From a checkpoint of a small transformer trained on Wikipedia: 12 layers, 153M tokens.
MLP neurons of a small language model. Each row is named by its layer, matrix (gate and up: input weights) and neuron, and shows model dimensions 0-191. Each number is 128 + 32 x the weight over its row's rms, rounded and kept within 0 to 255. Numbers have three digits each. A neuron's up and down rows have the sign that makes its largest values positive.
After each neuron's rows, "fires after" lists the tokens most often just before its 100 highest values on Wikipedia text that the model never trained on.

L2.gate80:115157102109120138125160112144137129113119120148089187135100108100072054118112123082098089126137149137160090058125130114174107120163041118171164117105080121144119136171136198141083157125126104188153143059165146137095151070153131152186161172160169197096120135146145116078096074169124129127153101116091131143045119124168100153160133101049125102159140094149121086151095134146083108073163133159139169097110151123115079115168096107110170094132141053128122160126091127156134163116119137129145147200159083133110092163145136129094200171141067134131102127091156095098070112159120104138
L2.up80:128118142165132133190135159141154126125177100195123131158149110151117129135130122111104169109195134108137105159153060115116055113107107104115139095101087159164150161137118098153137103144216172165071150105159085126152173099115097068168163096126081154140087088165185088182135176150174099099167151143123146194133081146182115111160122165122104123169090121134112139165180155076134134149097111128158094122118072161122028123075103159150103151124167144100131166077142092140125118198162171115104081150137077123122104078080109132149110134100110142149130097150132154142162075162107194134
fires after: "."

L9.gate138:155131140108145143101143101169119096120108102095084161102104117160149133118093105107126115103094115147114078079087056133138140186122109163159142127096149148152140081125123108128107156141068137201104089143105108163103134166142069115155135124096120194153128093118125097117140098097090113108140114154141160167142109152081074184194174187075144195134125151121103140149145118148094132071181176100144207157114118104190091152070088171173130106166146101158100168157140038170120127090113153109147088132088103127062083138103160191157133150117154126124079090110143069112103108175099172103
L9.up138:120083145154104084079143076128104104117145134159127199168125080142159153153125085100111116148195094171127090080133097160120103115061088130102104070083120137132159142076132180113116151120170125125124150090144127138155172084185091137090121157129073174158052208116136103130106139189146135084109104149116157167116085155070083137124108154061124137126123104117118089151138156127123107107109145148176182120084110048117114131074103152080126097107118116154024175121082095094118073093075154142104138138166107103144115178177097109086156158133124157129098150088178125123129127145117122143
fires after: "-", "\n", "."

L7.gate190:140150116085114137087163120135090133149129138090097134134056092157099110158059154107123118075118098147167092113102123147167060135096148134117154139116148129143166123091079106100093154147153135184053115108138110188213117181150132129122144129140053181159181162088182105151077147141098115142139111167149154098103136138128166102133134129154135149038101144140075145162139180101137096145130111165134123193164138134102182136143073164086113139087108120164130066065072149089144118066149079099161190129109130058147130139103111143132088170103150150063146134164120098161130157118087127124
L7.up190:114101167115100162017106122151111091072138075121149144095110110180185151081157165122110064114094126205119108143136081107159146137165131140127141110129174082100144078186123116102138148126157141148113126157127151184165138139212123084144108125128124125093117108134106115128136145088106085093140152154128129101150225146065121115089148187149184131185116139166189116091034153075149099129168129128183141101170145112123174104123140140147116084158134108095107126134161125098113181165155171147136101110118084150168158123158130132107132139116156037156161120162073126114153149164121108146
fires after: "-"

L2.gate75:189110150167098125143123110164137164109172091201107109143069075148107094142115152120138124103153083142155137125125086092169077135146141157159074073064095121100146183177070155136105143116122132111064064113141136150055152099155131162143186109113082153103161084120180157154136169119138132152102130141096134157077117163169113099110118173178091098174071177136099064097159094116147118159160137063156089171118200134102126135157117142146113162114139122140076140120108139126108100091097144124164123144120065073188110191139176121173130116166130145066130116102167125142127145159100100079
L2.up75:131145115147138150115117151148190098090221187192080096119058141182098138100096137135091132089159126147221121156217142131147163103158140117164089102073089143126163085109133157152092147158120130120139128112054106193134118165120159090157123172126115144095081125106067151135150167183126137089079102136103176082175120104115120099120110086157101107120102130138143111116129145137118117151153135089159035125126139130128163106148093153126121126138161133133092151134112187109076178112070093193116145175089127102146143128178113097140098158081161129108096120154185102092099155146081094112
fires after: "-"

L9.gate127:138131041117088111147105163090105183118144099124110123150169126127101083186119109139075075107087123167154091128142130119101069094137144076144132105111132150194073078109076115155068099163111106117146088065112124134135106093158142098151134121187161194127160098132121086117116157122108069115163120139126160181104118165119120091111174139126111112110150140154127142116132162133137173098189111075202148123103148223110112073091124182128082082144173129125128154095145071146161144140114110130125118154085137174129173099127169104088097101088118111062101102139093083095084054111106176123
L9.up127:110133158147094115153065161120124141097117164097036051091126123146109163088144088102145075093095096100073120101125100113091107136103136182131064152109126088120117162110094188110061162165145146157116120147074097144116096118114124156152137170125136139121107135112064132065147101117108138093127099155142111117115124132104127148093134114136188089105121136132127176140080103107094154118099128042138125166123156095129142158115116145141137074149108069103084134099167074162136136056110194098134128153143125096129083052109125097144104169095124142065129093140120183158185177205174196114
fires after: " |", " 3", " 2", " 6", " 1", " 8"

L5.gate128:166142140120085109144147123150182120102122058157128110120075112102109123140113137099102140106131128107120095048144097097189103119202104143132130142108111077134144059138171128126121155159162122175149064113194173139162174138127102087158182132111145151080122051149131142135150135137200142127103106120135152149045131170140161150086116166113090128120127169176103110132110079181069111089127162075145163178109154152137085079057094158160128067104108048134145130138136123155142156118160190152150106174123125108121137127069117123094141132171129067135144075139145107112135166092111170067
L5.up128:181148126122140052189123074076135165135175148193138168131113114136152148169160126095117145078124108126122068135118158102149079161126105197119140151059114116163131078116113111146127156181134114066210137103180098157137158143121116116124174112092069118080159089155095119163096134150127129150166121103102140132069135122176095113102153123040143124114104122137109084203112102115125173102120119101133140183078175104090070171129106130169142117146103106160131141195158143098102213108151112096118113140098086130054133133116104128091126125213187099104101131161150115130129114151124145130
fires after: "."

L6.gate41:145114120129149120162085118125161113193123128066155117136125105144164137167110105134101150167107093112090179124137084149128142121149091073084153144130077112164147101092058164226095056153116120184183109163060121106155159094142136112149123146152095164116102119120129100151153130160147151088219165137126161125125152116167129136060138137145130129141172172122154136118083163150123107145169109105103157145073163127114124121148144117154185086160121103160137223088116149144216113135131085138131086150078096106173115189096077101141132125110141151059110093092094081089080148174147123141
L6.up41:110136104094169145139103129158145113141168114092090105129174130122067118157088146112183083127102128138104139185141093138133118134182177150132110164155112075187029098157136082129110122136064086152110162149136119107183172155162136148078116102189173132136139119103066085173097081185089152149148116122119166140122107132086130161076138134116189194151122130104146130145078147155098132086128125106118102121104121161173105146130087170165106150120127119109150108140059085181131144111133148064191170123141130170148082094071159099106121160134149080128094098050095088136115098122136109043
fires after: "="

L2.gate150:145150138107129163134141086145113195134116119180081093161111150073134128156055090140090112094157147123080162090171143148135122132119087136162098121114168115130121155050099154126094139118164158116112046161116134161129089117156078056109137168150095153115146044111166138111114120166114097100110144115142135151166150207147090142168114109089089094101138160134098105149135059174175121131109143127180130133173144125149187075187164121120153130062159104099149098112197119110133054156152166179172136067114126127143104163088175082140103086122122120115142126131163139092098118089064111167
L2.up150:106128087095080152120125114148054133083114108134102132120159078139141155171098117141131148114074125155150160098117143161172147177084086093169163147071086165160097099130087223153124130166100110170168091112139105148153082169109119082119156190136102133117121066104147093116133137128126111105078160187097084209186124164132217117105148123124131157100123106154156155083113112161059135122149158157144123153192110102153165141105118111089129096127111173167100117120157131119196148137150134154096133080115090069075153086159138144134119115152184129183098150125112099089152111095112052151
fires after: "-", " Sp", " bl", " lo", "–", " Bl"

L9.gate163:087159092133129187105113162178152078054092165141089073159082054152178107098126143074096074192147115099092167149154153100121122200175134106116162136123162136121152116097091138142133112104155147133117090088143149114043068092148104113078139108100081165124086086121153169142086157072145106108144150112162117171139119163170116127186109073156127089087088137120152137166095149121065107123099112068175040099122116196109114144174121157121110101096103064122123091092151180112110152091151112099138131126111150158172140121105133119140108111131152132121123109179155132073151113122124127165
L9.up163:130172139153149135133168134154190098072113111136098112088107077118080162135168086108156073137132138084120165152134102147071110146077137114105135095162107135119162121111092103084156092163106100049181186090153146135190108089124122179142128066147111121116149115152125124104106137130126117139205115097133139151000137085147120185134125077100145148202116138163162127169095138084109102116160076157132137132076108166120157145111077162135128156082142116096068170137118148108156106170088167060164095154143147144111111087097105148094102162170064103129139115142118118118122048130118158114
fires after: " |", ":", ")"

L2.gate44:120116112084080104128092095142091113156138100127050114135122167169157147108140096097103095127136035144099149108140143117177209143146077118172091149090108164119093137128103214184114212107125186113091153147080113126119091119149156104154141122153150082083165095103132085122111147096126111114121096155084099165154139110204109116122143156168113073119077140162060098214128136172177147156104108099079072133212142115131173128117085159098093100118114095106161122125122093131099139104106145150087088114162139098089100133060138128158104094109139101119107116099154169123154112118115092150
L2.up44:088143088123098134102101121089122111160167130144081124119110061079128104127087128166133125154127140095131156081147120083077131171081186042155110144163188124141148113084146097176084145121108145169126187196099153085145180144154123131146090144163118120124060191167178122098068177151134119105098102135104113116098108111120121100079148126165208096102124148119130093166145097099146137151158145087136143161089127138160151075124110147080164132113130129157125103214080130148080094161148137096135120168136101140098093166128131129131135168091072153144112127146136169188134077027129090172
fires after: "\n", "\n\n", " (", "-", ")", "'"

L2.gate206:138149183094099118116165122150145127134145151163124100140135137227148165139087141125112095172140139090104128095150075098098146131159102138117122075109048110200073168049180152136086125084168138088092064135131111098124179151112149071176105097131110134129181127102208127133146106129152114141152141114142133160116109112162121092091160173151099113179126137116100085151166090134151141074136118120088105145135170096093199090139132116149107155152127099125111188079116174144133103124165120086116132146121137168105108149089128111094114100204134063104066079053183111100138119161121084088
L2.up206:111101159143174156113137093147104169177121110153164112156163192169091158152124198144143130105154157142149127169132114115114161101116092180102123132090171124084110053132130112125101116155077160069128083160159118130131109095106178066147143090090112106135144155131148097149109115058159091088087129106069189156104148119109060158142101148128138106162098108127135141115140072157122079160091160144092141153117128109195076104122147149100123059135122200126219134141109118103186154113074179070101161058115093130141144150160173167122157097120179149116118085122133080100132062108118124118
fires after: ","

L5.gate237:061139100126098130104162098127135146195126082148069096161193194103087149108158202143141118159096126146128121156151176075143156139103180128148142137154116098174131149075141126149105124171093102175098158132109097137079121108121122140078075096114165192114094140155155151133128123188126104065187034108150137179115093093161083103134116100141125103127080123098171116111132169124162102141144114121065114135121113073108149158106171135090196087097117077141140141112074108111129124087182103092142089123129196107165135120171131135117074084138122110085127111120188051145138153136152131162
L5.up237:074133128122120118097126116176167161098110065058061133135124113105083119142142095131089119176156075102088098090104112041159175126143160132182176103086190102149114140140100138105147089168141153178168125129141175122048165177135125118080172045110154135154081067166186182133162155132190104128138095089135168180150161083114164105129125165120090175115150132109079123061149162141138111109078146067124187178155157171171113138129086163142153150126142149153104148121116104125150111102120164140130084093095140152109136162177102094146117121106174114147106133105135153145136121106104131153
fires after: ",", " |", "\""

L7.gate248:114109130124121127052140139218130069120110086124111045083102132049118079100088132139117130168130130127118199120145110123158134094101131135134147093130106117083100146126150175148165129117162143113112154132126149126131136152059153110086129116127123154125041062100189148117044154111123166155103081103097079138115137163128102112112163078095080088134177123130115079127104139100121110162111116116086119106167183172147126128155111173113107115102092089175141141120148077081183176143134131124157163075122122120156089173118180069114174064155103137103139121139198082148159169133164106080
L7.up248:129161072068089196166140195140138164119145175127120065148069155131134088140052147094086109151131118132092140134081070152090110131144135061108149143050129145072093131123108160183111068113140110120134157175137133145127076143128119106154163088163138106163115154152120120156127133111156136172120133082136109164129095136136093165195229108112122111158088133174127099077122108149138127116168117126122116121131142160126163120172097170143172102116107108083118188140151171137162118077158156080114082153111188145129144105182106145170104105133137082097155160115223103097089083168125115148
fires after: " |", "|"

L2.gate22:102095143147149135170145141091118116144157091078100047086166137176101114096096165159120149083153168128117081144113158129169154192171096185119095109121046116140091100139143171155129114082206119172106170131133155067128113113126145155145172101091118195105139107086097156119151121174161058129130100137141136103108165176157093119075144189197117117140115112165080191122103168092139117143141135095073117147176154061134124106147099156103094117088138075132115143101129138126160136081106191132117123168139160101103138202061124102141137111160110086131143091129201118102117137168146123141
L2.up22:120124143218075142083183177089155127089150107068171138147095145134146151169182124189118106120143117159131114091151090154140122149113145094129101136145107111119092083155131180177155144148148098103097129105134141135159105094125113151135174133152138126097148091147097135185151120110142170172119123149124089209071108126137096156150136192160107106130058127217202134117129106129138098089149150130130113092116141134151103131065140129131157169117144116127153160086126168172118107125131172098136113128173126104096138141218100169130179173098123111032160082133105125041198166140112168140
fires after: ":", ",", ";", " However", ".", " and"

L2.gate77:158144095132121125091126180147161107085157129137152181161104123137121081183137160106195130148134145150129105100156143074103110153149142124114133116110149121137125114111156155110105171123184142118108063119098108154145061090135145102162181119127106112115148097088165113162126178179145117129112079157097139169105083126149123079192161101165139068128153095058125126169155154145176180196123137150170082148115130166109136090096093063131157151204154101105111157140080129158044149084099089213139154190131106098129128135116117121122142143107190089075110160127216160136166148085126166109
L2.up77:217188127091173118167077125124163159095181082179070121123152147101142129137135122142126166125144096125107082109123103163221174135087157140097213089098127063166132057108144079135111204096124199142127120152134067165186178093180099115130129143166057122112123093113115133132104131094120096098133094160113121123153102170132117119136115140132140191133104137146105116111132143134113136150095127089156123070169117164154155171133075129070107110049159127132087127141118096155156090106140176101135141129138111125163186161129096090131168117115200102187104112152103161114134140114139126139
fires after: "-", "%", " end", " rest"

L7.gate103:049172062147154230120073163104158117090118127115158127174131096106159123128117116118088081121154083151118101105125092175193122166060081107091157160126118166170144086092068025156104180090147112147107166118164140125165123107142148160137153135156072126141122099080164094095150132160158117109149128104112146149131128152143136076101145154164117129133135158156094163102137145136115116128103138127135136097093158138150135184114182179075077090135144132128141144135104121121141068133215124122178061106163128164172151163086133081155144144126141098131150069199135137170150071118130132146
L7.up103:114105107122109159144143211069165140077122151189100155153150099140113097109110103093099076129158115229069168134128083168146169145108097114097151106083123123108143112160109128168129142093158157080140141150128160102120058100157112152136191176157112176104105091093083141107144097146112124121123173136109125172121170130134137085124102131130096063180160125127106204114155116137119201116155170146201164111104129101157104117137088149144130115117141086103130121127166102195155091122208132132096114163179083108124099106161186101115156178129117116120101155168118129172211109100173094159
fires after: ":", " |", "."

L7.gate111:165090095106094115115087133140131134132104109152093143170076153101080136088132087154147124152150118165124145120162148223124141139116147165110081081156134050126195151091071138111129110136150069098124157213079178175175069103109128135133088129159143143153101139111108104143136072112129173160149137114117174124189133139128137126057149166145087153103113121184098143151138130088175104166115134084120169117132172040138193118092147150095147081103133112081126144087108134141131173123079091123157093125095098102131112144111130174162128158127167115120068129138182188136123175157206095094
L7.up111:172140173140063108109127117112118167175172194112145150049117143139153156088109169118134079114155163136178094159106146108171154134100076192135159100103066135126116100132192109162116155139097130142155105134119115144106149111088102129095129129085057137111108154147059153177166117144114133092147170153106170115092063191071153087119139139170118088090125109102134095044130093160137108118185124123116115127120105165088106152114133136093123153133113128142129084166109104163166124164149138156149102154127104117109059115150131118122108162100145174154069072101131122128071066177149188227
fires after: "-", " |"

L9.gate217:130141199123169094093100126138171120119128175139144136167166137178130137089128112073147145146111065086158114157097097155128110178062108142163097147098116138139127198148152126139109075119120148118074121169141133130199065153120108118119139119083122144121133154113109040123186038128147142158106140068182155140072185102119154175087209191143070077084171121101129114156180142096100126102081135086134125148154179138119136215120138142095138104138119101134122072134122110142094097122157151105093172116130118122126139086140155128119092121159162128137088116167138051098191151136115125137
L9.up217:112132162043168240157059159130147104108163157134130155154127128191137131066104104128193093064085139116169145145081138105158114164144160103136135082160109146134173112126105127129127117109096138167205124156073143148167159184134150157156128127100124109119109113125149138042094106129144115118122131132125152113117132168113111041109154083068119075103118140110124098065127165121148045092144119116061131172102056124132116112147197182098154140113132159169161138106113133184167163129141138115133113154100140135173114177046152156128163138121134135117136094140138134109150083137139119167
fires after: "-"

L7.gate66:081096142096068164126173121145139119152070111092090125132127115110147162139182163176183106142097144089129173177080109142197087178090138084067140135124153087138125127090112153058136144138117129150147095146075148116099118092120054205121100206074152169117128158142116170174152153168137102135114087089141161150102109116171096119086132128124092068164074177097117115082102182168195154159110076145136120167103105079112109158189123123164150156114129122124133090129134123149154179141157119146111157158152147149152090106100132111153143120130134092171086071123069122085069173139141149130
L7.up66:108175135087146173139173157099110174193118076081075107125129093186147173185064127134128074097111089097121137081124105134138123134099176103132097124146146101142117119180123143086105130139148161156158097162179111125153072120130033126167175119098138102171094129117120110123121108108181140119115101080156107148119082136149111095195114106108149191105181161105171109161064141105141183070094166103067125171131170161227163131156109118146115152126108124123182131125088082111085117121160121145121097140158120177117149095106157135158136084128172099148116119081108062151178108133133079139
fires after: ",", ".", " He", " where", " he"

L2.gate30:106156081111135103089131150035146118149096172143149145183142111115162108107112127124166140168119120139241107150165151145123087128115060126128116173137090075130149150100133148132075148157116145143178117179119134114122124123140116144147112085079154217143121096164167124169136178174143114128152104143126158196148168140141128108113099180148145119132126113126101145162113159103106107117091100082128145142132146144152149131133096043097043124106119088101174096078122109091134137084182070095120141119125109216075127146084143123087157123129101159092076129099159157165090102064096139052
L2.up30:125100111120122145118183132062135142118108079113157143160132133114124129124105150124086159119104159098152132115124119142141162130110079227091129133117111164152147107085122131161110142101130120166167164114110174144136136184105113089126128156131132110124112151072252138172070135131135134087116093135123220108118076110156122112078180116121130106136107134103145151107178152139145066160169187154157205150099091106166090117108114152091103082105135157052117165108143133109153114133174127087103155065109018117059147156063174109158159113099114126132105131199114111143142163129144130150
fires after: "\n", ",", ")", ";", "born"

L2.gate180:122079105152147174070125142144131125107122168126150143073136142144116143161147142097167093086099145144163099131093149104151108122154087147061171110070077189098145102157145114112110160126131119118125122175188151094129083102162190173145117135117133120077110129043151147110152134109159111132115187156160106190176119107202138142126200133122103097118131105172113122144168110139076122131108094159107123198150110037127168092121108123110115114136080125156138145123150143063022185139110105118108112148144085112127127156141156067123167156192099043093118109144182113088108120141164137139
L2.up180:124117099124107171173150172085063101131051097109128130171114100106125110138168147123150088173081162079209138117080068105096112176129121139144116141139151180132119063051087180138113123136137132113125096095119145123085127135123096109111112154145108133093101168126157071100102050125138095110190141178163143098202165110140181108133128103157068131152169117139165144138123161121110152119107100195119150144062170093181135112147123161101167112175150114151172198093133180139144129098154163153102121105144106126117085123116067094136152103140067137067122117172105099080164138122163146174
fires after: ",", "s", "ities"

L9.gate43:120145132133113130183047089150125114076109146108090117135180102093178074132118097107061083150120175158138106065161050138178178100119185159179089173122095160141148126088143168139101167099163143120089093120136144094142126130105070160161130160139090142158129142131130117140115144099139097053181161111127114143127141169099145174069123094144107179091150169134093170116179134132066155142110168171120083091121127120120142145156156200118095123128136126093114077066122099087123120075139126133100120098107136126173140115110161107175098115139100135152106196118077165221114133081110150173
L9.up43:142167126087072149141135119128108137122142057063128111085108112142100100150131039062093139121133114166114075139116135068080136093175178087085178095131157155191131162176123120110185168098137143132128116116101093129113102106140176171127126168113104125109159122146188109069136121135083112089057141095183129090115158126063131179097098107176155089162161130193097068124215178133088150062119103140167114145129096171167143072117118150142097164095147163118138123100136177156114066114123131170138138112135126145118068135097140137122101147186139160137139109092148099148088120141126095129
fires after: "|", " |", "\n", "\n\n", ":", " –"

L6.gate243:134107141137166136160160148148167156094125075117103077161085099116179095153114089183133127090073125089106159111128076134140149131083114160160162150160060091159143113043124146165109156121105184130127096103140120183108113170175121097122115145113100119139109140133149137172086138137113094101107118093165124148079101121159151146096097145138121176097147205184087076125160163141158122124097106126169173157102172190113130101138060125113134076152104067068130075195153110124116091084168088128104090154132122115155161107162153094119171095187145130150105147108079145152143082149146171225
L6.up243:090172139079080150162136114132152116116091156095093112163067108144166104158094145075071155188133096163149162155151096131102109168141165122081085113128106143094068126161161109182146175159188132104079121178166143193078092142122133141130130139151113171130117160068125146127163116148070119172122128144077117152179115055169160145131125132175129102090107130169149152109131142101154193137107120081131113072181057149148105120094105183054077166116086124125113113144086122186128102110107176148092135111120073171081134085080122150094115071116177115147116096112153124127155117174140093124
fires after: " |", "|", " ("

L2.gate61:163093144150118127166171143134132136148203086160122060158102109119101136100105147126039097170128146101141140103157105109086109194140148152160176210093111146143134129148126123184113172137107120109130151147158085150163146100115186134160158134110135139067128127175132056178129125119132160161188136145126150196132133180166111091157194159158066101120141132141085100117107155119108117107131163090126160160130128172078116192118100114093119145138187084074103093110058136119116177086123181129145098122123149070072131147121137079189138124125061111129187080141136090106114132145136119181
L2.up61:134133088206152138157170172108122141132185149119156112209108149082124093205110114121111158132152124101080070120079116189114124129104173121112111208167176101119156163101122147107127097108118089106109116116155139165150139104095124156067177177085127176134144113179123085167093147091099137161091113214096134208149123134095092116129164159150089173141083110086140105106119146109165143134144135094128141158067143116132097146169137130121164179153127090122113134111130154138087130145092111010157185114064170127148124124091173117092157139148136111136102093105165173115089106108103116142
fires after: " the", " The", "The"

L7.gate2:164087138083148126081156090147114156066157052148107162112097152097060101161149180132091105142092124154135140112122104154068152148118170110136124048124144106149148120115146122130056147138161166157107133099070077140169103091220147082107108120138116191084094074068174165143067118186121192107122083093133112079145080199118105134169101110120153147093159148142134144146114088113116133164147126114135103156164195139135138086119111166101132117151117134133182103086160103118059090112094087094121105129161116111118113123122149163152190186115151178112137118110144140115123149185085152134
L7.up2:113158131127088065115134129168142150137159118117053155124146174141193110176069110146144131145168116143093134107125064188117089093136173111066145127118151167132141136162162164038148154115119171128077078105080100144142107146131091124106169161096122160081097122127167162157141158138145144089200151125178126176130110070143071069177108146063137102118147103170106094119121148080117117120170161109128087126183156117127158090118113110095121077190160149147173127104160153137127142121089096113154106148147133103087163140089153118105153178102141164126127171092229120119106202158139120164
fires after: "-"

L7.gate17:101138172120134158104095141162151142117110161088139119080113102161107117085115179155109096138134095162184058158125126172116110139126137190092124180064136153083092127101100104158192114116089079110175139121122168087136102148077167143162097085104113138097176145099111182147149109090151046125140142136108129134143138087061112134129104183128142114108143154195117112133134185148132141122058140124153091156131111112086129126113092183054102069121046150206177100148093119126055113063147091132098084108178135120099117155101154078066124110133125147127106097159134111107138092163100120111
L7.up17:134157124147105066150058062120094151163201155088125123121083141174091183116082134117154158126155032192131132128100105137149191150123107200130132139098180125109139167119145162140088098154160024141123102146133160128141110231163087094106093159101058109133093130147123141093114137147117153163087185135112192076132157111135125139153126130130092092177057100122123137152147099140183120160138136111111076107156131121143115155138085124172093104105100152161168099113157102099156115107096120093117126149145123118107130126125118101137090192121126117093151139094124116110172098173189096178
fires after: " |", "|", "-", "s"

L9.gate170:109142130131145149111149115141093186151138094110076092159118113143170111166137105147116093083091163127124160095142091109067081152133135073055139102130145145201137154148137149112162199137106101197103079137117118110147116182186085159065096154141093158188184092127122103160113128143117099145201184146162117204115121136111137130122156126090119036045071143089136101130080154116123174166091148114115167103133148145119176138118104152152136107116146118126117086064111108130166161114097129159129177127114140130176147118173123069126118170095108143145115132110045181112130116147080085119
L9.up170:131129079209179083115083122173154153130116160038165127026146108154081135165106102170086111134123117086138053158192160084163128136072141113110143178108098171139122117163107079161148123107153069123088150167153186150161164067187169092141126148192114114161131134090066137126201135149113122173089170101109126125127132163116108150146103114107109095100113130142149125122134124139108154122109117143103101134120163145130116058094174198071100094185134140093128174118169155127149124079118167151134117112126102114159074129099114142090132136148146160154120130120155157113166088114079095095
fires after: " |", ".", " 1", " 3", " 4", " 2"

L2.gate67:140145132180162148094122113141143119185104120074135173127090198150155139089136191077155102131080145141132162152140113163091139082168125139178104092128122091134208109130125105126101150122141110145139090173105172118104139109082096170216109156187186128146165094088134115134152147165139176081105107124169149106105182162119159090079126139083131106147129138098137127158105147140186149160140138157076100128186132095144217102153142150123104120187127111166140135026112163083110153054107127177100145158129130125125090158091115103096123117158069089146111105102118082132088065146143088136
L2.up67:128158149194200073109135142123128111165136133105080087134147103095116094069100167192181148151112150122148099139116136124115078163125149154137149101103078109150118134097124090174046089095116170130130155123077154149176161153124156127135105074149127096133102114157079092096069083135198144135166184178139154119116131147144161161122194150139173172150131158087104188114134176118167088103086070141080122179152100095131094107119065120131114109115122152097131203093157120129190121140141143069094130100096143087084137118070105125145161163096088158139159056148107136077151160133127116145
fires after: ",", "Al", " Ne", " g"

L6.gate43:132108142116129141187132117112188136108145150091075105161117135160083138129095112121175041144164166166137164138160118131138143182105071162196088142174118113131140081174125125151135159136139103078097117085154133100167106108112160140136144071069168136101162132106132088160158187111115137114093132143201119161108061114179095087144155139119096134146166109102112161133079120180131135089100112091149094140149123141085091177162136118086125142143095085136139099025114168093116098117207098130097083133116170143151138084148074082143132148153120066182152072117164169133081105116161147176
L6.up43:146099115136160133169118072111150119109144109113088128141122104088134084153145145130141136149203119144112155174087134135151159158104164115151145130122124081168131080146108092157138151181100143112123122110185085142135152188122162091171141115102198093143159177128080135138140107114111136146151159095117161151097102164113047160086174153217098131118096132018107163149076115146120162125136107141155108087124166189138175154120088022219166120150142170148115127128123117069113164059142094093131154103136095131150121099167100126120123140165117076124136122175137122072111064134106148159
fires after: " the", "ca", " ve", " Ve", " U", " it"

L5.gate242:152120180134136096131181210150154126127170108130160116138124052119107156153063100123148095153098115120142122115125141095114106146182133143143115129109125064123117135134161120098122168210138149128157143163112096134138121133092111130138134109077104140183161141143188127047139168132136125148066107106106173114111136172151107089114137127146149076119153141102120116126141113131111085130137115187092085176113176172089074054166055153132066095186072112179155119139114142207167116115206103119155113120104143113157071153069121141157125096179151122171073073114160065080124145140115126152
L5.up242:121173143076096177122146088198139113161103106202191102118098200169126140135087095071095104136141094098111148177095141097140105088134047131170147147131115134143144095109167171155116130168131135176201146120176115126096098149138173125142163132119077099173090176133076174146061139130143138178069130108129124096064119116144148178038157137118108113064130144105131160098108122113067067142160140195139153158133135097144122085124125167124113088127162083133056144104151093142069148125107113153102135063154115101128120156092145117128129145147135099151129089098123138097120124096088120180
fires after: "-", "\n\n", "\n", ".", " \"", " Mc"

L7.gate246:133116125116151132180148110127114124137158190142114106174089098146153156133110106079141078205158092112159074141117099136169188118072127155119075225130134134136093169109105111122146148089196185127122136113114152137108134111136094098086128172108113113152106147097184103139138128091092138059102131149070146143141149155161178132079122119131170112123148143139103149130199158132108182093107113051161092111076154159145134126142190161101097116090203069154145167071189104170113111124095117068119092106137088112141150132109095101146142125125147165103146100092137173200113127190173166118
L7.up246:179170104122139111145106134147132098171117193129185100136142111077103146124157159161103084048155149118126144149157109152131154158109119114135105164113086134056161136131151095158078150178109152131121153167086160114130124146117185126175134143140097161166118175106122126168112109121121101106126204111163086137166115178127134148162102183123079151135121147109133097137116142150076151152137145100116241142130133098097183129148110073108176114133119132093123093158130130099046158158216113142192118085130114116146126175126123158123112200122178128172169094160161102100191174105101180197
fires after: " |", "|", " No"

L5.gate190:144102115169126147173131115105135184122144108128104127123133130142169104121057165116071146142126111137123074125140114118154107102144093217098112181149125138125141125076182149125129126089210150150120140104132077053096066068160129109138158166171114165147080162143123089141166128131146098053096190037108121126118100125174135126132147132141077054140072123099058123122084173120083100092059090072138134119119121096096127116135102099105095170138070116143079143090125103169158110102137087110088125141156160067159117158109123088156100071128157163082101120150154115171114100154134135107
L5.up190:131133136146172124099078167125133124161172145070099141102118120115135140054125173121080101165160146118071106109169145139168163145137076178132170170123125152166078125123133071161142138113146115180110127153074129136157132171168090104068154146111134170139105096084152093190120111173159103128091112100072101123181058124144173140133124103155111145094057110170083104195046133113149144130144164046119112098127099138150135145099087122073101168117180093084108097114057128165121075089132161152102150137169149124112104114092153183121104172105131134117156098146135125134111127224124124097
fires after: "-", "–", " |", "=", "|", "\n\n"